Weights of a small GPT-style language model, trained from scratch on English Wikipedia: 4.43M parameters.
MLP neurons of a small language model. Each row is named by its layer, matrix (down: output weights) and neuron, and shows model dimensions 0-159. Each number is 128 + 24 x the weight over its row's rms, rounded and kept within 0 to 255. Numbers have three digits each.
After each neuron's rows, "fires before" lists the tokens most often just after its 100 highest values on Wikipedia text that the model never trained on.

L6.down256:134140122133161121110139191105148136130117132145142121122121150098110150107151137114156121130123136135111137124133151189119128121129124143111119126157136090116166155133155129155115106129124096138139152133105158138102103163175100174148139114099121111145157113122119145150096133051155149109176080130144126118100111114120142113184114122134119186140140111168107165152110090128160080147116169145106130107093139089133116138141092129076163116130097162112129121111124115073091109158110120
fires before: "|", "|---|---|---|---", "\n"

L16.down217:133090120139135127125109110147139108120169111036151094139157113130121109099145117116135143122112121124158125143134162107148121122103160107143121107152093255149087122123136124119120115132133177095133127148112135132145126142152114169135152146090119120145128140142125157134065158149109126121103155136137079117106124045129124148099146158161142136135125132117144125127118118139079092128143117126126123134117131157159133132122134110105149097106143137135102152114132125142122105160140138
fires before: " |", "\"", ")", ","

L2.down190:094156158104161156139142164124105102139134125127099081113154120112134130161131140143118123114135090105099094135132130143097127187168092096145149143077123112101134107160164147111131182138113101087151133156121091103108151131128114136166123133155163129106148135101138099124125122110107098135159095119128166118143116150171135094091139098100133122148101132102109109117105164111159117133158154137141141129142123135099163125154123200149113118119171074098150133135152153124136102143137073
fires before: "ice", "y", "in", "ic", "ish"

L13.down117:111149109140139138157159130117116118113139175109111148118139151100113130093126169125159188115143128111153125103085150103168124119137156111154143115120127116112167128153123067125112127119130122137133128119114123159127148085070120142093094096169153174125098114141138151117141117142143134118135155106110096081133187111151127121147125157114148106146119057102150110135167167132125116151144113100133085106119151169121105161156118126150100107109126123140179113133131131128146086067143103
fires before: "al", "ing", "ation", "ed", "ions", "es"

L8.down66:139138169113078174061125148088143107146133144129117097157131114137145088142108112149159115158095161154147167139130077148126116082135108142126158132122123166118122129143123119089129141061144135144149085107128128146144133129097138104108150148098182146111135157116126160107130162098090124078146103121135135137098186096136134121097093150136123165122136160145110133122160129166140123159148142169121102127147137135115112095129148107170128127144150116108173130096134131114144095111101125
fires before: ".", ",", " in", " and", " to", " with"

L6.down304:157107166142135134138121137148145146132136137222144153121107119153121137097151135146134126070110146158133148142155116159179109111082108193070129108108125087152177121159149120102137149159156153096143132110109127124112101104099192104122141123130118118158125130119114125158111142105100104147132131112119088125131109168174090129136091160135115160150121105110133106141156130138132080118137170158111098119143118135125118164144122111124104132133090105146130118141105098118145111122094127
fires before: "\n"

L16.down269:135154117128117096147118129140143106135130139153135144168120137127126129134140137116169099115120137120122189170150170141127125085147120111124104135115172202069101117116160157092128142093156148176138136133112131126174092132114105126141164144127145116104145126126121127122139083150117130166136112140154130084125120076151099111080097090148121183107095107165117120121134126103133105141126166109113081133129153154133087133103071101097162096145144153107137122160131128114151117143124117
fires before: ".", ",", " in", " and", " for"

L15.down158:089105141119146089120107120095138122096146124177182164161133127162141133111122128122117125089139153139121130128123162135093161092166112140116149121141133136113112151122114132127120120137118106101106099130091091137130153156118170162126129074132112158153078134112108122127138134131110121122127108111154140159069094130126150112155105108136156110098136093142150129180113129160111130087129101145124138150158140166140160114045150137148140167181123134075140165116145099146126131121090155
fires before: "ia", "s", "ed", "ing", " ", " than"

L12.down158:140123126115161145132087141135156149159147150103198164132147157136099087181150137147125101076144084161157095088140128145149130109120125145132070093190088162116118115161105106125106135152114086136106131080123139125097112130136108140115169113132174120109172120115130118117139119141097122169125121168118123140151156078127102109102129123108109128149110099149122141130135144153115122159164131135162115143131138157100126119169133115129149127104161096115102112105095097141126094143133123
fires before: "es", "s", "ed", "ent", "ing", "ions"

L15.down217:127144121140139119136165157117122119128129154225128133135111136176114123129154138125137177132112139146123126112122126141186141142126132139129167157110138070125144087201155113130126156132154162128118122144138144130106137126088100097163112138124110097174176076123134101126130134089126131129130146127081129141153104146171138110118142148155105117130144116100125116116069080094106100130137118101151086136170134093131121115125138173112113128117115093122135120072102120111126147121117127
fires before: "\n", "|", "ay", "-", "|---"

L9.down219:137142111123105117174186154114086107160146114147148137129126097111085109141104101130098125115148147114113111098118158137121135101098102160148191149147178094109115106152091114162119092076100143161133157113159134116107137125117121097168137099114138125106134123076113132142129122097142143144139107135130127113171141146192127142118139147144101103203089118109099144182124144117120105105116115127099133157152124150126143142107105159142125122147120165152144146127125147109086140128117092
fires before: "\n", " |", "|", " —", "8"

L6.down319:100144087122145153136130105143168158108165149188122123126144143137135124101133169126135136165121129123084150166129069101152118124164164122128108089136116120124176101119135138164092135156163129146132133120136098110128130132083148120120148153169104144162142109138093130118083150137157109117138127096129120121151096132114103161134114108162140097132127091126173084131111122143179087129130098129175116149169109109153132150108147078106105110155135111070142153123111097116134145094100128
fires before: "-", "\n", "|", " ex", "y"

L8.down9:139121163153123115172146118141124123152117128142189130134095114145059163110074139165089121110106126150129097077159128061135120128140142118167148123072175067127135105151103156147123120134122137151115135121154136095119150101115134113171168129144127184133133110100154110133129145128137112178121138130103088113134192157172135125117111137133114119144109144156145111103106104118139113147148132140149125148160142106076109147106134104157138141104124121109130112152117119128124135129129090
fires before: "\n", " |", " ", " P", "one"

L14.down223:126083150128091151148101109175114112176127079122098183132135183133109160113126153122158072143139112119110119116110124096106173140103123132101116119151120151166131104153119104083125127113128131120134085109114161091117155117117154070084124128148136158112114134110130125119164172135104120135151138141157148138143132139119124099093114104174108106137113120123127122091129124131128165136137180128122127114153127144097097109143129158157146138116163101179120147142123051125145165131147118
fires before: " |", " f", "9", "x", "6"

L6.down224:197125135123142105128126112169101145106078113124151133151152139143083093141140112148130137121133132131092084165144055100144112089067123147150149115101149113107123139102122127118117106129096128140143147131127123106131150097139141052108134115157080160124115138109179152143156127143123121167120148144087141095166134120163108151128156152142135100127122126137144195160101149119120136152112133160109121148143122162142125134135121103165104140151126152125119118107111118088084149149146120
fires before: "\n", " 0", " ", " 1", " 7", " 8"

L6.down148:137125141123108147121144131161101160103098134143134144115163100111105121155123130146147125134127121144101121163134108097167141079099128145093112114141144065098145116129127136129111120118122154156096182129125124112137135125131086105152137102127083147124098143127127148140109151108150142187199116134133144105142129136158072205124129156158123104164127104140149136136115129089129109125114095128118143163146131133166128101131087097193119122135097108106126143159122109113121168125129061
fires before: "|", "\n", " 0", " "

L15.down102:132150129141127102185091114178083101157151137157146140134094104146094102118147139134123151148161186119134143106146118129110143129126089177122141179100151056112129090140121118102115159166137175115066133134146129096141157087144121115159158139117136114163107101119124150123146081129146129111154118146099121142111106167142109087117095160109133139137117147136093123141110097121132117088163101120128150148164158106136109129071117139134134126134139138108112144158118138094112129147128122
fires before: "\n", "ra"

L8.down105:119127127124162106152144102150106145116110105145146123142169111135081125182120141172127141146142135130081117114119151116144139102082097134126125124114178055106138133125137093142110104137089132189116138117156141099097146149128118098150092146125086121135106144127142132134151141124129164173158122120116117101125119129201103168146136147143114120169079107159128163152113127081139119157119138113125141161147130126114116108122086097166131149118104105118159116133096150105084159156119103
fires before: "\n", " 0", " ", " 200"

L12.down78:133118140133103133160087170134120120089115104150071160113132164155115160125135112142102135144105134125141111117149127085079158157135130170135089114138149141130123104167110117140096137139115124137123121132159101104173138118154110174092142136137131088149090144096108104137090119118132155157143143127168120146114131155114140121109099088107122092124145109091118165180121119133138148096162140131119102091110149128111104122081147117131143123135195184177087164130092108092137135119124136
fires before: " |", "–", "s"

L4.down287:135091136059089142122132080110122176151116140158119143118142094151105142127133129133154111132101096155138134169120149138167097130116158171129104117156078104118178128139131092153113157158146123119120140152103104147151121147094150145118150123132087135170139104145111130134068162148156138161108140103128105128143125152117112154146108150148114142126151124116149093090120147143117081125131088168118134121170139160129112123143123097160084117130118144089123117130119066115123170107143084
fires before: "-", "|", "\n", "="

L12.down260:131158108111111100133155125132089121137149144143198124124161125122128124123126099082167152115137118110141127127122157145164120160130135158098157109171109144131152146087146120119072147154106086175146136129128112104131093159109115133086152128121106136111117051110136120144096127169121146151097144134090124091157138098108137146134104131137133119120130106104138150113128152137128142152155110129204135147129159153120062163135153107113136113134120092114151116152105105137177099121152099
fires before: "ed", "er", "s", "ch", "ers", "ing"

L16.down244:133113086140109129114141183171143133143133124115141125106105111137116139143079120186121068091107100110132136171124128080134113168139108138121091136146161147150138128068136151119082156122108111168120103110093114125142087109149119124146107161099120158131126136159112101098121115137153091152160121164174117169143135146092108116160101121126107144130135109154146103140138169110119159104137112163145121140113152150106132121131111125134137107141139171118160120098091112103120175190115122
fires before: ",", ".", " as", " in", " and", " with"

L16.down45:167126165134087135115123113101181128121137117101106129172161112146103125102105117142132121080158145091131103114110183108144067120133112160131134095101085152101115127088105131101125187116112074129112116133147135140155133139103098055092121116131115133145138136163133119152094126138111145137117148117115150096168175127146165083097152161098123145100145148120162140128123141108120136100125146115134137121132183161116132164147123128139160111150115109131124161119109109130119125174140150
fires before: "ed", "es", "id", "on", "s", "ent"

L15.down153:113123132128124069113120155153147135143134108160138105172146103097105120128106097156118126147145118137140132142100125077090135146145131140115112116148117247133114076135085119121171093134108073176111112158158145143159141136129153111153121115155120174113095147104109137135137125119124134134141098132128140155160120127128130122101117129160121131089130113077150121137099146135121074109141117137178136144110159138135180123111119130105085133134140124132127128149130125149156082137152107
fires before: " |", ".", " in", ",", " of"

L16.down6:107135159167131162081140134155109076135134115138135126124153143111138076142092189156134135157119083107145112143108150118101110158098106095143123183109134107111148110157120094150112147106128127106162109099117128130086126128132130098099135159123091167136072148151126119094105145125135144122082157132128136122119178113150128106112168116148135136115128150123146149129134126151134078131153159087167132108126113156158133153149111140154121096145113155111144081148152137083104178114118090
fires before: "y", "ic", "it", "ian"

L4.down145:126097088138104096086099115134127169147142112184153104148162136150148125142116133100151146129120136116122104103130118105114126119069131115136118111162075150128158183127122107128181111158156116134131151118125144139074146127092137209127156079124120103145125086131094096107115127105122128127111128105143106126167111150131132117138130110106127136164113150139114146167081140126147096139130136126153143125139122144170176138129135128086096122155095147139139134199099153141126089134126122
fires before: "\n", " The", " He", " A"

L16.down85:140114124110123123143150143164125102143120118098125145149103111102100083087167124118145137130177112122125119136132132143168142134089123120117100131154135165159095177109128131121124150120088130154120113107112142187151106097189123089093127077158105122134118109077116147138156093166123105144175111100105112121120135092132128116135177117107115163114141126133106138145185121098084132145135137125164114160137128105106135148177105129107164104109197121109136141132102136151117117156145103
fires before: "er", "ver", "ation", "ers", "ial"

L2.down240:102100140149144144116136114103116130144114105136110098147110135138098126127103129152180137125122149138104112127081133136144102099146131181134130081125151103128089135148125169094125120116169140143137125104127128085105118131121081116155178120105090163139138138158105149192114110119118134070113124144122049149086143122116118167118155164122086183107173109127110129125137126150159126121113134121143142111116194153110153140143142146095120110102133142146152095157147162147123122114156135
fires before: "|", "ed", "ing", "|---|---|---|---", "|---|---"

L13.down28:103096124102137159112116134150131068134125116145158119139109110109081155127159138138126140175124148137116150101131123092139141139170132101139141136109123114156111126109137102186179156122144149129131117159151155089115107137084079107135122123132127120137108096112119125127172151120136149177125175096157087104135078120159165136122157130111122118126165123126065172125137161094127133100103130154146084132126124164151140152132100166150073111108171123126099099118120104101146141142131139
fires before: "ed", "ib", "es", "ing", " |", "ation"

L3.down272:130115154120090129144087131134113103132150132123012159133167140123132114111138092090122063144138113152152124163117133120143131075148141115140114130132097077109126139103162158151141123166167120116114140147126133125168114130156152103097086100130124173121147151170129120102148123080115155118120111149138145133143149104130146109125135105110133146144132100139164163132106147119125135171141134147138163104140091164137108120145122167142116115127142104157090134100173121130166128101137123
fires before: "in", "lege", "iv", "iver", "um", "am"

L6.down164:174145157084122127121158116140094129116124104096097152192117079124103134119143114118122144120148159096141118116132097092147125096104132125150145124115171107158112109121119115075130115162147113064127163159103125149119134112088130147117149086123119168134157153112150100162174159097135154179081143131094154128145144174128124156109123120162134127121098130178150131125143137122103155107139148132114145114131095139137120163118103125151134195096130131119118100154147096114100129112112114
fires before: "\n", " 0", " 1", " |"

L6.down238:131147151102139127135112091144099126147136113137114169161172092158085131138087101172096122151149148073130124091143097140170139111103127120147151129078154128134127172112150115133135147162094135140104129051117156088123126113101123099149105134125105144156130135098155101119131098162159139125146127103113131145104151132147167147130130148141124135148124123105166175150095134081149159120146157130112130163174095157082120133139116121126114132145076118123166131142115106141113176131113113
fires before: "\n", " ", " Year", " 200", " 199"